From a checkpoint of a small transformer trained on Wikipedia.
Size: 10 layers, width 512, 16 heads of 32, MLP 2048 squared ReLU, vocabulary 10985, 42.7M parameters.
Architecture: rotary positions, no biases in attention or MLP, untied embeddings, normalized queries and keys, capped logits.
Training: a variant of Adam for these matrices, 1838M tokens, 6437 steps.
MLP neurons of a small language model. Each row is named by its layer, matrix (up: input weights; down: output weights) and neuron, and shows model dimensions 16-143. Each number is 128 + 32 x the weight over its row's rms, rounded and kept within 0 to 255.
After each neuron's rows, "fires on" lists the tokens most often at its 100 highest values on Wikipedia text that the model never trained on; "fires before" lists the tokens most often just after its 100 highest values on Wikipedia text that the model never trained on.

L5.up1766 [120 101 160 137 148 133  75 103 170 109  86 130 133 114 175 124 127  71 167 105 148 104 112 164 160  67  71 180 134 107 163 125 133 129 146  81 142 130  76 167 196 157 143  71 149 102 108 119 121 126 141 165  99 158 145 135 129 166 111 133 130 171 165 178 107 206 163 117 174 137 110  94 138 166 123  81 101 136 118 196 110 103 137 110 142  81 122  58 114 123 102 134 121  18  95 132 167 127 145 120 173 190 163  89  61 103 156  69  89 119  95 141 157  94 107 144 129 161 128 170 151 112 115  85 137  83 125 169]
L5.down1766 [122 146 170 126  76 117 101 106 122 127 141 161  97 126 154 149 121 130 124 140 124  65 130 155 109 117  77 109  85 165 110 100 127 121 206 101 109 150 136 146 125 105 159  86 106 132 102 137 111 119 186  88 104 160 113 125  95 109 175 140 187  93 118 121 116 146 107 120 116 124 100 176 204 181 175  88 109 173 115 118  77 159  77 101 104 165  87 117 115  99 148 141 181 133 151 127 160 141 112 178 108  83 147 134 163  80  78 146 123  95 107 131 128 145 140 148 114 145 196 211 100 156 127 100 149  94 126 148]
fires on: "\n", "6", "4", "5", "8", "9"
fires before: "\n", ") ", ")", "- ", "); ", "-"

L5.up315 [ 99 115 131 127 125 126 103 148 153 102 119 129  83 123 148 126 119 155  95 148 187 158 136 166  98 124  78 123  69 164 183 102 118 237  91  61 121 118  71  28 112 117 170 150 105 140 131 192 153  81 130 129 118 150 101 146  54  75 102 176 127 103 231 159 182  89 146 141 117  99 140 134  92 133 114 145 123 114  69 156  97 138 125  92 110 105 114 173 183 142 117 122 126 148 102 148 135  82 162 110 134 115 136 165 110 119 147  89 131 139  87 112 144 118 104 128  74 145 128 102 117 115  87 123 171 118  62 133]
L5.down315 [137 123  96 153 118 115 138  93 145 138 119 125 188 121 122 106 136  87 119 126 134 140 160 193  94 112 117  89 127 153 108 139 131 158  63 190 119 104  99 123 107 125 131 157 125 115 106 121 189 106 118 119 136 138 155  81 147 132 123 135 180  68 130 119 197 132  44 146 128 124 102 119 139 155 125 106  95  69 109  87 202 136  75  97 122 130 157 119 179 132 105 133 176 106 154 110 160 147 125 120 159 175 115 132 130  79 101 155  74  96 142 112 130 115 127 121  98 125 173 155 123  89 153 143 153 134 114 132]
fires on: "==", ".", "==="
fires before: "\n", "\n\n"

L7.up1886 [100 127 115 124 146 149 116 190 170 120  92  69 132 121 126 103  80 177 146  94 109 129 161 160 123 143 123  82 111 162 129 119  91 170 108 157 142 124  84 105 169 110 144 137 118 174  49 136 126  96 132 141 122 185 132 137  96 107 140 124 125  94 121 133 139 113  78 171 120 126 111 114  95 150 125 116 133 147 104 114 140 172 167  87 159 117  46 118 140  73 111 100 138 107  95 141 130 178 124 110 157 138 193 121 144 131 161 109 144  96 134  37 140 119 155 114 126 137 148 153 138 159  93 120 176 131  97 110]
L7.down1886 [164 167  73 104 108 160 120 104 160 163 135 119 127  94 117 116 134 152 125 185 127 116 140 155  79 144 152  65  84 152 116 124 142 151 106 119 110 118 132  66 133 168 170 110 117 123  95  82 154 140 139 124 128 159 132 107 132 107 116 141 117 100 107 104 150 135 125 147 161 124 100 121  91 105 150 146  96 143 152 108 222 165 103 110 190 147  57 112 187 128 116 132 115 117 140 120 144 139 157 135  87 157 144 135 162 141 149 146 133 118 128 101 173  73 192 131  99  93 178 162 144 127 148 125 100 163 145 141]
fires on: "=", "==="
fires before: "\n\n", "\n"

L5.up199 [139  98 145 105 153 150 123 103 219 122  87 125  96 120 180 176 100 171 126 130 164 145 102 155 134  96 135  97 103  92 203 136 171 174 130 102 108 182 170 115 123 125  80 159 154 128  71 164 121 194 152 156 108 118 126 154 103 112 111 119 164 106 118 170 179  95 125 144 131 149 156 149  77 142  78  90 128 179 125  97  59 122 138 118 100 142 135 144 126 148 132 139  95 128 166 183 110 104 106 118 135 113 125 150  91 113 145  69 105 143 119 111  64 114 142  88 134  93 142  77 164 219  80  98 151 109 112 109]
L5.down199 [107 166 160 149 119 131 135 144 118 128 133  86 163 115  89 109  92 121 121  92 176 107  92 150  69 147 131  77 147 174 125  90  48 142 153 107 188 118  76 133 153 109 123 135 116  76 119 191 137 109 138 159 145 122 163 156 151  90 153 153 162 186 169 127 122  84 116 137 157  84  77 122 129 164 160 150 149  43 186 103 150 147 129  93 135 127 163  90  76 140 190 136 158 153 134 172 159 155 129 162  95 117 114  84 122 144 120 153 123 120 143 132 147  83 141 147 129 170 181 154 109 107 130  89  80 123 159 133]
fires on: ".", ". ", "y", ")."
fires before: "\n\n", "He ", ", ", "On ", "The "

L7.up664 [149 173 222 139 160  77 140 151  57 149 156  76 119 124 129 180 153  99 136 158 181 129 166 118 163  89 110 224 120 116 149  93 127 206 155 147 175 156 109 125 135 124 141  84 114 103 122 106 123 159 130 154  99 130 120 115 116  86 103  62 118 100  76 170 176 171 157 158 101 121 165 142 148 153 116 161  95 126 116 121 126 103 126 155 160 122 156 114 187 128  41 116 166  98 174 107 148 114 113 105 161 141 142 147 122 195  75 136 142 135 114 126 129 215 155 107 130 122  99 106 128 171  76 111 105 119 143 144]
L7.down664 [133 128 114 112 126 131 133 147 149 106 114 145 141 168 141 106  87 109 124 117 115 143 119 107 106 163 174  29 161 129 110 120 102 122  92 115 150  97  67 140  80  90 115 154 140 132 130 108 148  98 187  75 182 130 158 110 154 157 166 121 178 171 161 148 161  79 143 138 128 194 128 110 153 138 183  75 111 144 137 138 201 126 132 166  63 114  94 140  51 167 116 114 165 114  69 162 174  72 143 153 124 132 160 107 112  87 146 195  67 148 136 157 157  76 131 181 122 124 103 171 163 157  96 199 123 173 116 124]
fires on: "201", "200", "202", "197", "198", "199"
fires before: "0", "0 ", "1", "1 ", "3", "3 "

L5.up1115 [ 89 119 123  95 148 110 169  91 118  75  91 120 150 113 125 200 121 123 183 180 115 193 106 102 104 106 126 109 102 126 104 176 144 142  34 118  96 166 163 131 134 105 164 168 103 113 144 159 179 101  92 156 135 143 141 125  87 130 109  81 132  97 159 111 118 107 129 128 115 112 142 103 138 100  78 134 128 157 115 125 124 118  62  76 121 154 133 141 151 130 118 146  84  77 175 162 124 167 107 159 148 104 118  81  95 132  90  60 128 144 109 158 142  75  73 159 128 110 114 130 167 161 109 144  99 112  78 105]
L5.down1115 [173 160  88  91 149 215 182 149  74 121 114 146  85 133  62 149 189 119 115 137 108 148 128  91 182 138 141 118 154 158 146 139 157 105 138 107  81 131  83 152  68 129 111 136 124 121 109 146 137  89 123 176  90 139 142 108  79 134 146 104 118 122  90 124 179 131 137 132  79  52 151 118  97 136 134 136 139  80 192 102 137  83 114 190 191 157 136 166 140 140  94  90 178 114 186 110 106 113 147 181 126 120 136  93 151 107 123 147  96 156 112  81 139 159 114 113 114  57 125 133 144 112 138  71 142 170  84 128]
fires on: "| ", "–"
fires before: "DF ", "MF ", "FW ", "USA "

L5.up926 [123 112 120 173 127 110  82 134 105 185 105 119 107 122 130 127  96 122 134  82 130 168 101 115 141 155 127  84 140 107 149 101 130 160 114  99 141 176  77 125 114  92 180 141  83  70 143 170  97 121  96  87 131 168  78 129 158 154 143 127 121  92 219  63 146  77  82 117 116 164 144 115 118 124 130  93 145 105 142 183 101 143 127  94 158 118 126 154 118 150 115 147 139 141 122 109 108 170 109 132  90 173 125 120 129 194 187 118 111 130 137 161 100 171 139 107 163 154 128 142 124 110 159 162 164 136  44 157]
L5.down926 [150  96 158  86 127 105 129 116 131 182 119 160 117 131 155 161 114 127 138 118 141  49  85 107 126 125  72 170 187 114 148  73 167 139 212 102 105 172 164 131 147 100 174 107 152 142 146 140 174 141 111 155 123 145 133 142 111 141 136 142 151 149  82 144 127 162  88 165 118 139  57 131 152  83 123  88 112 161 113  72 117 120 138 106 125  92 112 127 126 175 104  95  78 105 129 179  92 110 113 130 153 125 130 137 141 108 110  81 186 158 175 148  66 111 137 168  99 135 117 243 143 165 173 136  94 124 206 199]
fires on: "| ", "(", "1", "4", "3"
fires before: ",", " ", "incumbent"

L7.up414 [ 67 189 107 160 201 125 163 182 208 158 138 155 126 118 184 169  60 154 154 171 134 191 133  87 154 129 173 182  52 151 142 160 105  82 119  95 137 123 122 114 198  92 152 112 134 117 119 146 108 155 105 165 161  99 100  99 116 140 133 127  97 130 132 140 121 123 127 145 121 101  97 145 121 170  74 126 135 100  94 136 132 129 129  69 137 162  59  97 153 165  94 142 115  82 132  74 145 108  61 137 155 127 133 195 126 108 140 133 170 123 104 137 102 115 135 171 161 141 160 122 132 147 183 136 134  98 123 184]
L7.down414 [141 137 131 140 113 126 120 150 128 197 164 120 144 157 173 110 176 111 119 157 107 150 107  90 108 100 161 185 179 160  62 122  93 126 109 120 135 154 190  47 155 101 118 152 114  72 177  99 171 134 150 148 179 179 154 191 189 105 115  98 131 131 127 156 124  97 127 174 149  99 129 135  85 137 141 110 143  66  97  72 113 168  91 145 141 144 160 115 118 138 150 146 146 118 160 173 124  88  95 142 183 177  75 164 170  66 136 127  71 190  84 123 105 128 172 185  76  57  92 153 137 145 106  98  93 157 148 106]
fires on: "| ", "+", ": ", "("
fires before: "\"", "1", " ", "0", "2", "4"

L7.up1937 [125 139 164 129  78 133 179 139 174  57 101 115 139  99 147 101 136 101 139 180 151 160 203 101 105 178 140  56 140 143 121 139 161 176 147 108  76 123 142  50 143  97 107 207 142  80 118 178 179 121 115 155 124 127  93  53 100  93  81 107 100 120 131  99 167 150 124  70 156 138 133 106 151  71  82 183 134 130 167 159 150 122 186 116 143 152 143 151 137 143  89 128 125  62 112 133 156 151  58 139  94 135 139 186  96 169  89 118 163 117 132 109 119 178  94 143 129 103  97  85 150 157  67 115 176 161 118  98]
L7.down1937 [ 74 106 128 197 104 108 121 106 110 120 129 154 118 106 150  88 157 127 169 170  98  51 120 153  65 165 165  95  77 103 108 103 146 115 140  96 113  92  77 137 173 132  98 115 125 104 122 179  94 157 113 115 143 196 136 143 159 169 173 132  86 112 103 107 142 135 128 105 133 136 137 142 151 114 134 154 139 142 151 128 179 182 103  65 164 161 164 162  93 107 103 122  54  85 111 155 110 166 114 138 149  98 133 114 151 115 190 103 128 203 137 108 117 126 106 146  19  97  80 121 132 135  74 110  55 122 128 163]
fires on: "| ", "1 "
fires before: "0 ", "| ", "1 "

L5.up1622 [120  98 140 173 120 127 110 134 126 134 121  65 150 174 116 169  46 179 168 142 163 128 162 146 143  83 147 121 197 124 150 119 150 148 117 166 142 148  71  91 122  77 157 119 165 127 145 160 166  99 149 118 122 193 137 149 170  95 113 145 119 170 220 114 125 129  82 130 117  37  91  90 134 103  86 105 116 192  75 145 130 126  65 124 134  93 144 191 104 134 152 149 113 160  54  42 161  88  93 131 155 163  93 153 168 125 154 152 151 172  69 109 100 224 109 112 133 113 168 182 125 113 169 106 159 116  83 156]
L5.down1622 [ 93 140 157 155 139  94 152  52 117  74 152  99 124 164 172  93 175 122 106 113 106 138 143 128 120 113 118 138 125 119 124  84 205 171  93 144  75 147 121 162 133 147 128 127 149 179 171 120 113 117 143 141 127 143 143 107 173 117 129 136 149 136 120 137 127 124 141 134 179 183 157 108  92 134 135 112 144  91 143 108 142 174 195 120 173  96 130 109 127 157 100 144 159 165 154  88 110  80  99  99  78 125 104 115 176 119 108 130 143 108 109 139 106 164 154 114 133 122 139 102 131 128 122 127 130 193 146 113]
fires on: "202", "201", "200", "195", "199"
fires before: "0 ", "4 ", "2 ", "5 ", "8 ", "3 "

L7.up1110 [ 67 173 106 140 136  79 136 146 162 124 125 105 195 144 158 149  99 169 201 134 166  79 148 144 169 129 168 214 111 176 100 121 153  90 114 128 136 137 132 112 114 147 184 127 101  84 138 137 110 111 142 213  48 187  84 135 167 143 116 133  57 135 114 112 106 153  37 120 143 111 144 165 142 109 133 102 108 128  95 238 150 117  94 132 128  68 142 110 157 105 137 134 128 132 150 103 121 142 146 108 165 131 158 155 136 134 169 132 140  87 108 135 176 174 118 166 108 181 120  93 148 124  94 128 103 105  98 110]
L7.down1110 [122 131  91 124  78 153 145  99 109 110 158  83 188 143 162 111  76  91 117 127  90 140 140 101  98 137 129 121 121 147  82  72 161 158 129  90 162 145  75 170  84 109  77  97 149  86 127 109 147  96 151  94 143 169  97  36  78  79  86  91  94  99 150 132  90 128  93  77  84 119 121 122 129 166 116 180 149 109  43 175 124  95 130 146 100 143 126  93 133 120  82 136 135 105 134 194  96  92  90 170 150 163 103 120 119  64 124 153 132 157 186  58 160 182 164 104 151  81 121  58 143 132 127 127 104 210  80 138]
fires on: "| "
fires before: "0 ", "1 ", "2 ", "3 "

L7.up216 [124 127 153 148 187 155  60 200 128 105 136 141 172 165 104 111 123 129 127 123 122 134 100  89 148 114 137 131 143  74 149 165 111 109 114  88 103  68  97  67  92 113 182 107 141 133  87 211  97  73 151 110 111 129 190 100 135  94  93 110 126 144 126 138 166  89 135 151 133 157  65 136  75  74  94  83 102 119 172 125 122 121 123 114 178 106 130 113 133 189  99 186 133 125 173  96 102 149 121 105 175 153 114 152 103 117 102  96 177 101  91  83 156 145 103 153 128 108  72  91  84 130 119 117 132 150  98 111]
L7.down216 [ 78 115 114 114 115 126 111 134 100  76 167 147 137 157 107  72 167 129 170 135 141  65 100 152 170 133 137 130 123 142 160 137 108   3 136 121 146 121 177 110 189 133 115 121 137  93 144 175 146 124 144 200 146 165 150 110 170 116 126  74  86 177  87  78 133 131 123  95 100 144  84 138 162 138 204 198 115 144 121 145 119  95 156 109 127  11 129 135 182 117  65 172 145 120 162 124 119  76 115 145 109 146  68 137 135 121 104 140 173 116 140 128 180 175 126 129 130 108  72 128 144 122 140 123  85 150 112 136]
fires on: ".", "\n\n", "["
fires before: "\n\n", "\n", "= ", "com", "n", "ja"

L7.up1372 [139 113 167 133 125 111 137 124 194  68  81 127 146  89 115 138 101 118  99 101 154 140 120 167 179 147  74 143 116 159  73 133  92 141 108 107 147  74  89 109 170 154 144 114 156 111 123 130  94 169 144 133 175 114 136  81 150 117  41 160 106 154 105 160 155 138 114 156  93 164  85  95 119 124   0  97 145 134 113 101  97  82 144  65 128 109  67 134 135 102 146  90  99  85 151 122 127 188  57 150 128 183 167 151 169 171 104 147 161  97 152 145  95 167 165 115 101 139 124  88 130 143 153 136 110 127  86 162]
L7.down1372 [ 71 130 113 157  94 148 104 147  98 119 124 120 117 138 105 137 135 126 101  81  95 180 133 115 129 147  94  97 129 101 182 102 123 173 119 128 142 133 130 137  91 124 108 114 120 100 113 122 180 133 136  84  87 104 165 128 193  94 135  93  37 172  87 121 121 164 110 135 178 137 136 100  86 141 138 117  82  90 155 146 113 123 103 169  96 155 153 121  65  89 109 109 131 154 120  71 155  96 137 119 150 144 152  72 201 122 112 165 126  75 101 132 160  69 168 143  97  82 128  90 198 139 122 122  90 168 143 129]
fires on: "| ", "was ", ":", "Rank ", "Length ", "0 "
fires before: " ", "| ", "|", "released "

L5.up633 [172 153 146 152 140 106 140 128 125 128 154  63 117  72 163 180  80 101 175  99 154 182 191 103 139 129 189 132  77 125  73 125 167 161  71 154 134 164 118 190 133 116 133 144 118  93 168 170 126  72  96 157 132 152  99 153  58 145 135 165  31  91 154 127 110 152  75 121 119 197 108 139 130 142 106 173 134 124 181 125 105 135 161 130 122  47 145 110 142 126 145 135 121 124  84 136 170 122 120 142 117 108 125 122 137 229 205 128  85 190  95 184  94  93 128 116 123 142 102 134 148 129 110  91 135 112 159 139]
L5.down633 [132 133 128 144 121 152  96  96 135 118 126  93 137 107 136 117 134  97 150 160  78 171 175 128 115 153 186 156 148 180 109  94 145  74 116 150 112 134 109 153 132 131 122  57 124  95 167 132 115 114 120 128 127 132 150 103 118 199 144 150 151 155 112 185 109 112 172 134 141 128 165  81 102 152 137  96 162 182 111 138 172 141  86 145 132 156  99 165 182  90 155 101 173 134 164 120 159 128 182 120 156 204  93 150 139 116 155 118  79 143 152 127 163 182 118 143 116 162 156  80 154  76 107 119 134 100 136 107]
fires on: " "
fires before: "| ", "|"

L7.up1946 [131 125 149 128  60 140 133 140 161 133 160 149 234 114 144 120  80 199 165 123 126  67 120 125 158 121 168 154 116 119 133 131  94 132 150 118 157 111 111  53 152 156 172  91  51 145 118  97 170  92 121 173 170  94 130 196  91 131 122 143 116 147 108 165 178 101 165 183 113 122 133 130 138 149 109 101 137  97  88  73 106 115 129  96 178 183 105 180 137 106  93 142 151 116  91 144 120 171 132 122 147 137 147 159 164 204 152 110 188 127 151 146 163 168 103 142 150 151 119 120 147  98 109 104 180 144 128 129]
L7.down1946 [ 79 140  94 152 170 147 112  85 170 123  98 145  89 108  84 110 132 128 167 148 127  91 138  86 183 184 138 127 142 105 163 166 108 155 139 117 160  98 121 174  93 117 202 127 112 144 132 144 177 177 155  86 136 112 187 191 158  98 116 192  57 146 112 132 137 120 110 134 176 155 145 106  98 133 150 190 135 175 102 154 129 137 143  66 130 134  80 132 157 143 116 135 118 136 104 109 118 110 143 170 131 130 149 202 133 160 141 148  60 120 183 161 129 157 186 171  96 153 151 115 130 142 140 110  95 130 137 214]
fires on: "| ", ".", "of "
fires before: " ", "3", "2", "1", "0"

L5.up1297 [152 154 199 132 187 156 116  92 194 117 131 138 101 119 222 147 112 117 104 129 172 151  98 158 151 155 163 141 120 121 112  56 187 177 156 102 119 110  87  82 124  94 119 128  98 127 154 131 162 129 174 113 123 132  83 196 117 128  84 107  99  82 131 150 104 142 142 135 159 157  57 127 110 103 124 124 106 104 118 117  95 135 130 118 126 106 117 125  79 171 166  81 122 112 122 173 123 129 150  78 162 172 160 173  63 120  88 156 148 210 130 123 150 139 207  78 135 128  96  51 131 129  79 128 187 131 112  93]
L5.down1297 [ 55 143 121 137  94 123 118 139 158  86 121  82 141 139  88 118 136 132 137 179 189 111  61  88 105 173 132  99  60 220 116  89 124 118 130 145 112 124 129 117 135 113 198  95 103 151 178 152 155 171 134 132 125 134 199 144 142 149  83 143 187 169 157 122 122 122 133 195  34  86 156  88 121 147 114 130 102 115 121 146 117 127  79 162 132 126 133 127 120  64 124 107 154 136 112  90  84 114 140 115 158 123 210  81 174 139 163  88 105  93 130  62 170 105 141  93 139  84 159 160  52 151 128  90 130 110 125  63]
fires on: "| ", ".", ". ", "\n\n", ")."
fires before: "\n\n", " ", "Votes ", "=="

L7.up1463 [ 57 110 185 117 143  75 144 132 124 162 127 104 122 165 216 183 108 161 153 145 113 144 186  83 123 169 138 201 137 112 130 152 121 146 153 155 152 147 130 143 131 172 143 140 185 114  79 125 123 170 158 124  89  76 142 129 119 157 153 134 109 163  96 162 157  61 101 186 128 180 120 166  97 197 103 117 110 165 150 151 146 109 111 147 121  99 116  87 130 125  83 156 117  73  89  95 151  54 134 114  83 120 140 145 158 140 125  82 156 109  97 128 162 140 177  94  91 120 131 116 140 105  96 101 107  95 108  56]
L7.down1463 [126 154 130 104 173 176  80 135 105 129 123 103 130 135 122 112  80 108 164  95 115 103 134 123 141 142 152 104 137  63 175 110 138 162 105 138 127 127  99 139 147 109 119 118 175 117  90 173 105 169 111  66 103  98 184  76 136 130 145 205 143 168 128 146 156  94  92 129 159 105 155 114 139 182 127 133  65 126  86 138 183 160 211 114 123  91 161 101  92 101 114  61 110 128 128 139 164 146 174 135 116 129  96 125 166  95 137 191 119 116 130 111 130 170 150 167 149 115  87 123 148  74 102 114 167 106 176 100]
fires on: "| ", "|", "et"
fires before: "0 ", "−", "X ", "1 ", "2 "

L7.up1266 [165 156 137 117 164 126 137 218 137 115 144 126 111 124 136 165 115 115 140 122 134 125 139 197 133 151 153 115 154 128  89 148 115 161 114 116 129 189 115 154 149 120 106 136 133  44 120 114 127 167 125 148 126 137  94 114 115 126 127 122 125 163 144 123 145 127 123 206 100 125 145 147 128  98 161 150 107  58 129  51 135 161 105 110 190 140 148 148 143  85  55  95 158  36 124 115 123 102 123 116 114 120 125 137 140 163 149 119 128 139  96 146 200 142 201 164 122 100 159 131 127 148 127 156 126  75 107  68]
L7.down1266 [ 90 151  74  96 154 118 141 166  99 162 170 170 107 118 132 176 118 228  86 124 144 164 131 131 138  80 123 143 159 188 189 113 141 129 178 190 158 117 159 128 202 152 111 113 109  78 139 106 134 126 157  97 144 103 117 134 119  99 143 156 159 178 128 114 158 147 100  86 158 168 185  87  84 174 125 168 136 143 102  98 137 137 134 130 135  92 143  77  98  88 127  88 138  93 165 142 105 138 107 188 158 119 139  81 135  78 142 144  92 121  87 147 156 130 135 138 140 122 117 171 116 125 179 113 114 146 107 155]
fires on: "| ", "DF ", "\" ", "MF "
fires before: "MF ", "DF ", "| ", "FW ", "Clay ", "Released"

L5.up795 [147 149 109 118 130 159  92 153 139 159 118 114 165  79 124 224 117 110 119 133  82 121 133 106 144 130 127 145 121 145 120 116 175  72  90 107 147 144  99 136  99 124  92 130 152 115 139 157 183 110 122 147 148 156 137 131 110  83  59 142  75  94 118 146 150  99 117 110 138 183  97 176 128 158 125 153  90 119 171 176 136 167 124 118 134 141 112 203 177 177 193  51 160  88 152 153 133 140 126  67 122 130 119  73 168 171 175 159 134 113 146 117  86 168 182  85 110 125 154  66 137 206 155 165 115 132 138 116]
L5.down795 [113 161 134 109  70 113  84 111 136 102 168  82 153 142 116 121 147 162 159 143 145 152 135 115 102 151 133 137 161 140 115 151 111 117 103 121 164 107 116 106 127 148 168 128  97 138 126 126  78 130 128 129 114 164 131 115 122 176 121 176  98 140  65 143 158 149  79 143  88 157 112 117  69 115 150 112  89 109 135 149 175 103 147  92 133 190 135 126 115  78 135 176  91 132 136 138 108 187  91 103  98 171 162 170 157 109 117 134 181  76 141 104 115 115  73 115  79 141 148 139 160  99 146  94 137 216 154 147]
fires on: ". ", "Year ", "ab", "-"
fires before: "| ", "eth "

L7.up556 [ 77 165 144 138 127 190 149 163 125  75 167  49 126  84 137 189 155 156  96 169  96 147 216 115 147 131 119 176  62 113 147  78 119  73 162 130 133 133 138 136 118 126 147 184 108  83 125 112  93 132 138 170 126  71 113 117 141  84 109 130 197 102  97 174 144 131 148 160 110 181 181 114 112 205 104 155 125 131 113 105 155  85 186 176 141 138 153 130 182 120 120 117 120 109 161 133 151 133  92 155 175 158 133  88 116 206 181  82 125 116 126 120 107 199  89 145 130 142 141 126  86  89  84 106 120 156 149 137]
L7.down556 [155 181 175 162 127 110  98 163 105 121 142 123 187  68  75 142 124 175 181 133 124  82 121 142 158 133  69 137 123 112 148 167 185 137  74 142 113 102 147 140 119 158 180 133 137 124 141 169 107 117 137  86 156 143  96 131 117 152 191 151 100 129 112 116 106  26 119 127 116 231 124  84 173 138 135 161 155 120 151 144 191 148 113  94 121 134 163 139 108  80 106 121 110 125 145 141 122  87 122 148 144 165 142 147 125 131 143  54  99  92  94  94  64 101 165 125  92 150  86 122 141 122 149 156 126 144 204 176]
fires on: "201", "202", "199", "200", "198"
fires before: "0", "0 ", "1", "3", "1 ", "2 "

L7.up910 [103 126 124 123 177 112 156 165 223  80 102 109 163 147 125 161 107 150 172   3 150 169 142  89 143 116  87  75 156 134 145 153  82 142 108  69 112 139  86 166 176 163 115  85 149 132 110 152 157 153  66 109 114 115 137  74 120 127 124  95  72 124 130 152 119  96  47 135 147 138  93 136 164 136 117 129 120 150 117 100  75 105 106  56  80 120 117 134 166 138  66 106 134 103 114  87 136  80  82 125 179 172 147 136 117 153 193 117 132 104 109 120 132 143 144  79 161  97 112 117 139 168 117  91 134 106 143 191]
L7.down910 [121  91 120  95 194 150  92 120 188 115  75 184 149 139 143 139 148 113 104 114  68 114  70 139  89 125 165 114 155  93 121 134 145 148 143 162 123 103  92 202  90 136 118  55 159 119 145 143 147 179 149  94 140 115 144 120  91 111 145 107 162 169 101 177  96  50 149 126 114  90 162 151 125 103 135 135 109 127 159 142 116 233 156 134  80 116  65  87 151 138 108 111  55 193 124 131  99  72 153 129 141 132 173  74 162 126 147 168 151 123 135 145 137 129 159  93 205 120 112 190  93 138  99 130 128 112 123 120]
fires on: "| "
fires before: " "

L7.up1496 [104 113  68 164 129 160 177 133 173  84 115 110 106 152 137 180 132 155 114 119 143 149 127 126 114 119 129 110 119 111 124 147 150 136  94 112 115 121 154 125 136 158 134 149 138  45 144 148 115 122  91 115  91 114  86  89 161 117 132 104  28 180 127 103 175 158 106 129 120 166 133 172 105  67 111 167 138 128 156 134 183  98 143 134 131 115 118 187 195 184 149 136  70 106 160 194 120 149  97 118  96 152 156  93 106 168  84 144 137 132 119 113 152 131 153 191  98 110 119  38 115 153 112 139 121 106 110 108]
L7.down1496 [115  96 147 167 144  87 132 110  72 108  84 150 135 116 115 103  92 202 170 125 110 123 128 182 123 163 141 195 128 135 142 114 136 158  93 184 145  78 110 110 140 106 132 112 166 109 113 143 169 139 102 142 111 100  71 183 148 130 157  98 159 120 114 161 129 147  85 129 109 137 110 109 165 142 129 135  81 166 108  98 105 170 144 154 113 181 162 156 125 181 108 169 159  94 144  91 144 151  92 130 134 164 104 138 109 109 153 113 127 133  55  92  87 170 131 149 114 113 131 124 234  88 136  93  63 117 153 124]
fires on: "| ", "0 ", "1 "
fires before: "0 ", "| ", "1 ", "|"

L7.up2037 [ 82 137 147 139 105 126 114 203 161  89 178 135 165  71 146 125 115 136 147  87 145 108 154 112 160 150 112 129  79 176 195 153  52 125 149 115 131 108 135 107 182 123 162 154  65 132 124 125 141 167 116 150 146 121  76 108 172  62 143 102 140 152 101  99 128 116 129 111 109 160  82 102 143 104 111  79 128 190 117 132  87 130 175  63 135 137 155 127 125  95 132  99 124  50 145 129 106 136  89 108 127 129 103 142 132 157 121  82 149 156 162 126 148 178 133 109 126  89 136  45 157  86 117 109 116 125 115 165]
L7.down2037 [ 93 144 101 111 162 142 143 195 132 187  94 108 139 176 173  93 132 104 111 124 118 124 144 101 175 167 114 133 151 115 107 128 164 133 117 165 136 141 124 172  76  63  75 148 140 135 194 143 148 191 140 106 155  88  78 105 118 124 148  98 151 175 140 129 116  99 147 116 142 104 155 113 137 129 123 166 124 101 125 128 205 165 126  87 118 131 129 164 148 141 148  98  96 119 128  58 132 147 151 150 148 138 142  97 140 143 126 118 107 153 161 101 160 205  85  90 128 166  98 140 134 129 133 173 158 176 123 139]
fires on: "| ", " "
fires before: " ", "|", "| "